From a checkpoint of a small transformer trained on Wikipedia: RMSNorm before each block, 12278 steps.
MLP neurons of a small language model. Each row is named by its layer, matrix (down: output weights) and neuron, and shows model dimensions 176-239. Each number is 128 + 24 x the weight over its row's rms, rounded and kept within 0 to 255. A neuron's up and down rows have the sign that makes its largest values positive.
After each neuron's rows, "raises" lists the tokens whose logits its output raises most directly, leaving later layers aside.

L7.down1350 [155  90 212  75 178 147 132  87 123 143 143 146 156 137 158 114 145 161 133 157 120  89 127 141 121 122 157 122 149 101 153 100 158 130 151 119 145 140 122  82 148 136 116 167  97 126 128 150 148 101 109 125  98 105 147 120 136 171  90 110 135  94 119 195]
raises: " she", " he", " him", " minor", " her"

L7.down553 [130 124 171 148 126 123 120 129  90 176 116 126 126 123 118 134 128 103 143 164 111 107  88 148 113 135 110 127 127 125 102 119 147 104 155 191  92 130 108 132 124 149 118 131 130 136  69 140 130 149 130 119 140 139 131 101 171 115 109 116 109 141 103 136]
raises: " scene", " scenes", " film", " music", " video"

L7.down230 [168 180 130 111 136 121 113  82 107 121 146 142 127 139 154 134 121 164 105 171 160 126 113 103 128 131 141 103 100 100 109 177 118 181 177 160  93  88 115 162 143 153 102 104 122  92 148 127 148 135 105  98 127 130 144 133 104 152 139  77 158 142  74  96]
raises: " terms", " term", " dating", " decades", " eight"

L7.down63 [122 104  78 132 119 128 110 117 153 119  88 133 136 143 127 141 134 101 112 134 135 121 136 120 109 159 134 105 157 122 132 107 105 124 141 161 156 150 130 135 148 145 101 118 111 141  85 128 139 129 125 127  92 119 112 106 171 143 109 153 100 117 132  87]
raises: " have", " are", " became", " were", " remain"

L7.down891 [154 155 130 158 137 171 125  66 116 133 140 132 118  90 155 149 100  72 109 103 136 102 103 152 137 112 141 147 147 146 157 107 108 116  74 123 133 123 149 149 167 104 118 137 130 157 142 139  95 134 119 135  79  97 101 116 123 138 109 136 146 149 144 118]
raises: " to", " he", " on", "He", " in"

L5.down1540 [112 142 100 133 148 100 107  86 104 110  74 133  92 160  70 148 132 108 135 163 119 162 108 141 128 113 111  77 148 116 130 160  83 131 144 182 105 187 136 110 128 132 108 127  88 145  77 166 127 126 104  95 145 128 120 126 117 114 152 135 143 147 137 114]
raises: " himself", "'s", " herself", " retired", "’"

L7.down1161 [151 135 130 119 113 145 124 118 122 123 124 110 142 121 124 136 124 174 121 171 136 125 119 121 160  98 123 120 167 142 122 102 142 126 104  97 129 117 154 130 175 133 118 118 112 133 134 116 137 131 122 174  82 124 133 158 149 125 128 130 161 148 113 129]
raises: " they", " it", " these", " this", " asked"

L7.down99 [107 128 116 134 135 133 180 115 137 101 106 168  92  98 100 112 115 122  88 114 129 138 132 105 155 129 144 135 124 123 145 154 147 136 127 133 133 134 103 128 164 126 124 121 159 129 120 147 125 187 100 132 137 118 147 121 102 126 136 104 172 141 122 100]
raises: " their", " its", " his", " surrounding", " her"

L7.down760 [125 153 147  84 117 125 123 142 130 120 183 152 125 135 101 140 141 128 157 182 123 150 123 123 133 165 114 119 121 112 119 141 147 111 125 110 154 162 154 133 136 166 148 129 143 145 111 128 161 133 135 159 146 140 138 110 144 134 127 127 148 100 131 103]
raises: " present", " modern", " central", "let", " today"

L7.down243 [142  93 112 145 125 196 152 115  95  83 117 115 173 124 109 118 158  94 132 138 125  97 131 139 159 168 135 172 191 121 161  94 127 108 130 147 106 137 134 135 144 108 133 114 104 132 138 147 141 152 125 101 118 116 145 145 132 149 114 141 135 151 135  95]
raises: " for", "aged", " on", " For", " On"

L5.down1522 [ 86 109 130  99 117 130 133  87 126 191 156 148 118 106 132 143 154 109 112 123 141 111 116 132 115 142 118 114 178 121 118 112 102 131 146 121 129 122  93 155 167  94 157 146 155 113 108 142 138 130 137 157 119 132 150 109 157 121 105 107 161 191 139 124]
raises: "omic", "how", "chaft", "enter", "ong"

L7.down604 [148 154 114 134 100 113  78 135  81 114 150 151 160 140 161  89 126 140  97 153 137 122 139 120 139 118  98 149 125 137 114 100 138 129 163 129 163 158 140 183 147 133  99 172 141 155 145 146 163  89 129 168 142 143 152 100 108 120 165 119 159 133 133 130]
raises: "ulata", "ul", "il", "ular", "ive"

L7.down345 [ 97 147 109 134 138 174 118  98 111 138 127 181 152 105 123 125 122  98 161 141 132 102 124  88 139  99 125 103 165 133 106 107 140 128  82 146  99 158  97 147  91  86 134 114  98 105  79 128 103  90 150 107 121 122 100 109 142 122 171 205 168 148 120 149]
raises: "1970", " 1970", " 1968", " 1971", " 1972"

L2.down503 [131 131 140 146 134 135 133  90 107 114 116 175 133 119  76 105 137 160  89 127 158 169  69 120 113 160  89  91 152 109 112  99  97 149  97 175 149  93 131 117  89 128 167 145 173 119  98 137 131 117 117 119  64 168 131 150 117  93 122 132 104 157 134 132]
raises: "'s", "(", "’", "ess", " who"

L2.down1092 [140 104 111  90 134 135 125 146 144 109 132  86 137 144 119 123 110 125 125 153 133 113 113 141 117 114 142 118 116 147 157 126  94 132  90 131 133 142 137 141 141 104 126 129 129 102 144 113 130 149 100 136 158 106 135 104 157 151  98 107  80  88 135  31]
raises: "hip", "hell", " themselves", " are", " surrounding"

L7.down1072 [107 138 137 132 154 146 154 133 104 104 127 108 115 129 138 122  99 144 130 150 141 132 126 109 155  96 152 124 132 150 101 130  80 167 147 105 127 120 131  94  96 104 127 132 128  85 152 109 103 134 122 137 125  94 107 105 146 122 133 118 115 157 118 134]
raises: " little", " many", " few", " much", "ee"

L2.down740 [118 118 132  75 188 139 118 129  96 149 102 122 150 133 150 148 135 135 115 149 137  97 159 147 139  87 179 121 165 106 118 142  97 125  98 129 127 116 112 136 131  95  96  93 143 125 122 150 111 115 105 130 151 107 127 138 133 130  73 162 128 139 147 156]
raises: " him", " its", " his", " her", " much"

L5.down89 [155 140  97 100 150 104 179 137 191 128 107 133 139 146 142 138 137 129  96 129 134 161 116 107 100 153 134  91 144 131  60 140 109 124 140 124 125 152 127 110 165 184 141 110 139 154 138 151 115 133 124 109 179 121 136  93 170  89 140 164 135 110 151 119]
raises: " intended", " another", " a", " an", " initially"

L7.down97 [151 148 165  94 122 115 127 123 127  76 138 122  72 100 109 152 150 148  71 141 121 107 129 108 140 146 128 117 156 119 139 129 108 140 146 112 135  73 134  98 178 143 170 120 107 128 205 149 136 146 142 111 152 121 157 126 132  97 116 142 178 136 171 109]
raises: " well", " reflected", " per", "den", " reasons"

L2.down537 [133  83 106 136 131 148 115 137 164 123 112  89 101  97 103 136 188 122 145 123 127  73  97 108 134 161 152 144 127 136 113 113 163 110 120 131 115 126 104 130 126  93 133 139 137 103  99 159 129 145 131 134 111 167 164 112 126 148 143  83 169 125 108 111]
raises: " \"", "ja", " “", " ‘", " '"

L5.down1642 [ 90 105 126 140 145 145 153  97 131 123 122 163 176  97 137 135 102 148 117 144 114 104 142 140 129  47 144 137 161 142 145 126 143  93 125  94 137 148  99 162 131 161 133 126 132 102 141 141  84 132 128 124 119  68 117 115  94  93 108 140 153 123 157 176]
raises: "ature", "able", "atory", "oto", "ati"

L7.down24 [120 126 161 131 134 145 166  85 150 144 131 155 113 130 129 147 112 143 137 148 191 140 158 138 155 113 115  92 167 114  96 105 138  94 152 167 106  72 115 183 128  89  99 155 115 194 119 137  99 133 134 111 120 109 185 137 111 161 136  94 106 137 187 147]
raises: "ens", "ents", "ical", "ence", "ere"

L7.down925 [138 118 118 115  93 144 137 142 128 142  59 116 111 165 161 137 119 111 132  77 133 132  91 152 123 103  93 140  97 150 112 118 157 123 100 152 135 136 131 153 146 135 125 158 120 169 114 146 116 148 188  84 158  92 103 131 112  93 106  92 121 174 142  82]
raises: " half", " two", " once", " every", " three"

L5.down554 [152 110  90 137 150  86 172  62 143 163 107 121 144 135 159 147 112  97  95 137 106 149  97 127 122 134 127 137 127 163 102 104 130 120 113  89 119 144 130 147 102 151 119 126 157 101 105 136 174 152 100 142 179 121 122 102 113 125 159 111 159  78 114 102]
raises: " diameter", " wide", " artillery", " away", " long"

L7.down1228 [ 84 152 125 133 121 122 113 127 125 157 165 129  83 115 142 121 149 120 191 104 122 135 173 135 121 129  89 121 159  97 111 135 134 122 131 146 126 108  78 110  97 163 109 138 159 108 122 137 155  96 132 111 101 106 164 134 144 186 117 124 169 127 145 144]
raises: " capture", " siege", " resistance", "tage", " defeat"

L7.down1276 [154 143 157 145 133 168  88 152 118 101 141  84 154 114 144 136 165 144 132 132 110 136 144 131 103 118 138 141 162 105 101  85 124 155  90 164 143  97 101 121 100 132 139 120  94  93 140 168  89 148 163 113 169  91 146 116  63 147 129 107 104 143 154 123]
raises: "ary", "aries", "og", "ym", "ters"

L5.down1613 [109 122 120  98 146 144 145 129 134 124 107 100 102 110  89 120 121 106 171 152 119 117  93 136 133 119  98 152 145 158 137 140  97 127  98 103 158 136 135 113 133 127 116 116 125 132 197 121 139 110 134 121 178  98 134  84 125 188 157 121 124 120 155 136]
raises: " to", " into", " To", " from", "ender"

L7.down773 [ 62 144 128 111  98 126 130 129 139 149 137 116  93 130 116 134 163 143 125 160 158 120 124 136 141 156 153 113 110 120 108 155 128 167 135 121  92 161  92 129 133 115 119 111 147 124 101 137 136  78 134 125 113 143 134 127  95 127 115 147 140 106 145 110]
raises: "z", "x", "the", "167", "like"

L5.down1365 [133 119 138 138 116 128 148 131 110 121 160 107  99 145 103 155 126  93 113  89 163 123 103 154 152 149 149 149 191  83 103 108  92 135 102  96 129 120 165 114 158 154 137 162 133 115 122 152 106 145 142 140  88 126 154 156 124 143 113 122 123 120 137 122]
raises: " they", " thus", " he", " it", " there"

L5.down422 [142 147 138 147 114 158 178 125 105 134 190 139 132 149 128 115 135 144 114 144 105 134 126 105 104 154 115  90 157 110 107 127 143 137 142 152 157 126 156  82  95 149 159 152 158 122 113 149 116 105 129 137 101 121 138 123 111 116 176 135 120 113 112 127]
raises: " name", " type", " date", " choice", " size"

L7.down848 [119 154 139  98 113  72 115 132 155  75 110 121 186 103 148 155  99 128 164 140 119 123 143 137 136 153 162 136 115 152 148 109  76 124 159 140 149 126  86 136 184 110 143 152 118 150 120 115 109 114 160 149 134  96 167 108 104 140 126 163 124  90 114 169]
raises: "án", "ú", "í", "oa", "è"

L7.down611 [113 114 138 105 115 161 144 124  87 145 157 165 149 160 120 109 109  89 123 149 128 143 105 130 133 143 128 146 149  95 147 120 116 143 141 125  74 124 147 127 131 147 123  93  84 140 168 118 130  87 110 136 160  83 145 143 168 134 148  93 127 176 101  81]
raises: "ary", "ag", "ar", "anna", "ak"

L2.down1470 [ 99 100 166 141 163 134 156 106  90 103 115 139 106 133 122 139 112 116 100 124 152 144 145 115 109 114  84 135 147 149 166  92 104 114 132 109 133 121  75 153  94 133 120  98 109 147 133 108 144 115 137 137 134 151 143 135 111 135 123 126 106 150 138  82]
raises: "=", "-", "===", "==", "Studio"

L7.down770 [130 133 137 132 147 163 152 176 159 104 100 143 109 145 162 184 113 147  92 174 110 159 110 101 155 106 105 167 147 120 141 133 145 127 119 120 114 159 126 125 122 139 115 135 114 117  95 127 105 127 151  90  91 120 142 140  83 138 164 102 126 124 103 102]
raises: "on", "ide", "ests", "ows", "ons"

L7.down1635 [124 133 136 140 151 133 125 130 146  92  85 121 171 114 112 180  99 105  59 129 138 146 124 143 139 112  90 103 130 158 112 161 137  94 163 118 124 163 103 152 135  91 137 192 108 157 127 140 124 154 138 157 107 134 124 137 121 170 101 139 133 134 125 150]
raises: "ac", "able", "as", "als", "ison"

L7.down263 [132 131 149 109 131 125 125 104 133 126 137 123 126  60 147 155 138  89 125 146 157 206 130 137 163  89 157 122 143 158 160 140 148 103 155 140  95  90 148 175 135 134 150 204 160 104 124 111 100 135 120 130 123 139 193 131 147  80 158  91 172 116 102 120]
raises: " of", " Of", " possible", "NW", "Did"

L5.down138 [149 138 131 144 168  92 131 106 151 136 136 182 141 131 114 113  82 130  91 146 131 127 159 113 154 141 121 138 136 106 124  96  97 125 162 120 130 132 124 132 124 146 109 149 170 143 129 128 103 129 153 167 105 119 120 124 159  83 127 103 115 183 149 133]
raises: "aced", "aces", "ional", "ill", "ace"

L7.down1176 [110 151 143 153 115 111 106 187 167 134 108  99 131 165 142 124  90 176 127  76 129  97 122 134 153 115  97  89 182 129 101 104 153 128 130 149  99 145 141 130 153 124 162 170 118 158 135  96 106 136 136 122 121 144 120 151 112 171 138 129 178 146  86  70]
raises: " months", " season", " year", " month", " seasons"

L7.down1368 [140 106 176 121 106  81 148 137 108 130  94 119 133 104 107 107 113 123 141 134 123  90  92 107 174 125 135 152 152  91 133 122 173 108 109 149 127 123 189 112 129  79 114 146 130 142 117 115 143 103 110 109 104 114 125 110  88 136  72 131 149 122 134 179]
raises: "ved", "ving", "b", "bit", "face"

L7.down517 [137 134  85 107 108 147 137 164 107 130 170  91 146 138 184 165 141  87 135 149  98 190 151 121 130 137 105 120 141 131 128 125 145 171 106 104 165  97 109 124 111 131 133 105 106 147 124 123 138 112 132 175 129 151 108  69 176 171 127 101  93 139 137  98]
raises: " were", " are", " themselves", " respective", " have"

L7.down1606 [159 112 114 130 194 144 148 135 142 112  84 114 165 152 156 185 160 150 179 124 108 101 153 150 129 158  93 135 154  94 131  82 138 106 171 166 190 128 170 152 157 124 147 135 126 121  90 141 153 127  92 138 155 112  91  89 169 101 153 102 196 152 161 128]
raises: " sides", " forward", " centre", " center", " ends"

L5.down1626 [174 135 135 105 176 174 125 182 117 106 128 129 160 122 103 147 131  99 176 100  69 149 145 136 149 117 133 152 114 115 147 150 130 142 139 107 130  90 131 156 150 164  80 139 152 109 126 138 119 104 138  92 123 143  81 142  81 109 131 175 139 151 167 124]
raises: "\n", "|", "\n ", "|---|---|", " \""

L7.down859 [130 110 105  98 145 114 137 102 164 118 124  81  99 175 118 131 158 109 146 119 131 142 170 150 157 131 110 139 121 121 125 138 109 126  65 172  87  91 158 125 126  77 119 113 139 106 107 130 116 126 125 115 112 146 118  92 145 155 127 136 112 150  96 112]
raises: " First", " first", " foundation", "ous", " special"

L7.down1262 [132 118 143 147 161 120 101 134 106  93 147 155 126 176 109 141 103 139 126 136 132 108  93  96 139 127 108  88 129 149 101 100 120 187 130 109 160 123 118 167  71 146  99  87 145 148 114 125 130 118 170 135 168 149 110 121 120  76 164 112 124 125  49 136]
raises: "=", "-", "EP", "Studio", "Final"

L7.down1518 [129 133 125 131 173 137 106 137 124 150 119  73 115 140 143 105  95 141 120 126 161 106 133 111 112  91 119 145 159 116 118 103 144 147 126  99 152 124 159 132 157 146 115 146 126 102  94 186 128 180 110 126 128 121 133 145 118 123 125  85 186 115 167 200]
raises: " whilst", " enough", " while", ".;", " than"

L7.down1248 [160  84 111  94 108 162  95 129 110 138 124 130 121 126 145 110 151 133 145 110 102 120 113 128 124 111 117 138 153 122 174 125 157 113 165 143 118 133 112  88 154 115 116 138 131 147 143 123 173 129 120 157 142 152 124 115 143 126 142 131 161 105 132 136]
raises: " 16", " 15", " 14", " 17", " 13"

L5.down1291 [124 143 120 133 147 126 114 128 133 140  79 114 128 154 106 125 158 125 135 134  99 124 136 105 150 103 143 130 122 117 144 160 125 121 183 125 172 120  72  87 127 135 162 137 144 120 105 115 124 116 157 155 117 131 136 191 153 125 113 134 136 151 125 132]
raises: "as", "ine", "est", "es", "it"

L7.down1273 [107 130  93 116 138 133 138 139 136 114 105 159 126 114 100  95 159 133  97 110 101 159  40 129 137 131 140 142 136 111 142 159  98 136  93 130 121 125 121 126 135 153 122 141 121 107 132 168  92 158  79 118 131 156 115 115 115 113  78 148 138 125 121 122]
raises: " until", " to", " through", " onto", " into"

L7.down3 [152 146 153 126 149 128 118 137 132 115 142 157 140 165 125 143  98 131 150  95 131 146 113 118 131 131  98 156 135 145  80  80 117 126 123  96 117 123 169 136 163 123 146 160 132 141 174 159  85 144  90 127 114  93 129  72 158 152 134 128 116 131 131 115]
raises: " onto", " by", " with", " across", " into"

L7.down1067 [149 145  88 120 120 118 129  34 144 127 120 114 165 150 116 129 123 100 145 116  88 171  80 178 147 147 100  80 116 159 153 135 151 146 121 121 136 118 130 126 168 163 126  73 123 125 138 113 115 141 104 120  91 101 135 130 130 119 130 118 141 122 142 120]
raises: " to", " back", " onto", " south", " west"

L5.down1100 [105  92 151  85 102 158 122 136 114 160 154 144 102 165 105  95 128 120 107 194 165 125 165 124 155 109 132 113 112 131 116 177  81 124 133 144 139 104  86 114 118 149 115 146 113 107 155 118  98 192 119 125 137 160 130 105 138 104 117 130 117 111 147 110]
raises: " well", " part", " opposed", " yet", " such"

L5.down914 [ 93 121 122 139  88 112  95 117 120 109 123 160 109 179 123 168  98 162 144 142 156 120 106 160 129 144 145 158 119 119 151 135 148 174 147 142 124 128  96  92 111  93 119 149 111 152 101 102 147 154 128 123 132  77 103 107 147 145 172 139 116 105 126 149]
raises: "ot", "ron", "oa", "uch", "oc"

L7.down1700 [156 136 107 152 105 146 131 111 149 155 142  91  99 141  96 131 155  78 126 158 152 122 145  80 127 124 102 130 165 131 141 145 128 100 112 156 119 102 126 113 133 107 117 107 152 102 117 113  95 115  94 137 101 107 116 125 162 119 147 132 136 155 155  78]
raises: " helping", " offering", " reportedly", " leading", " with"

L5.down1488 [ 85 144 130 170 154  68 153 149 108 134 112 114 176 125 152 117 150 150 105 124 114 154 101  99 132 126 113  91 150 147 137 155  94 150 130 115 135 106 152 137 119 123 136 173 155 171 125 101 140  92 148  95 121 125 132 131  99 112 102 126  97 131 121 126]
raises: "o", "|", "hed", "a", "her"

L5.down771 [126 139  88 132 172 154 104 146 164 116 119 147 164 181 139 130 169 119  71  98 131 154 114 135 102 147 129 117 124 158 129 113 157 135 176  79 121 112 125 143 183 111 115 107 116 119 125 113 152 152 118  98 162 140  98 110  81  84 103 141 119 141 139 176]
raises: " many", " several", " numerous", " some", " few"

L5.down974 [ 82 136 146 108 122 130  93 149 124 139 144 103 167 149 117 154  98 122 129 109 168  94 116 159 148  90 118 129 131 130 156 140 125 141 124 173 136  75 116 134 146  78 128 103 129 100 117 136 111 164 167 130 111 114 115 131 111  94 119 167  94 115 126 158]
raises: "ens", "ent", "ents", "ous", "en"

L7.down1024 [143 129 149 156  93 111  80 132 123 109 144 153 131  72 125  93 126 116 205 141 142 164 112 112 152 124 196 139 142  97  91 140 160 122 131 147 140 138 105 155 118 133 112 139 148 128 153 131 104 138 150 106 110 110 140 135 103 116 124 157 137 152 144  71]
raises: " operation", " use", " importance", " study", " distribution"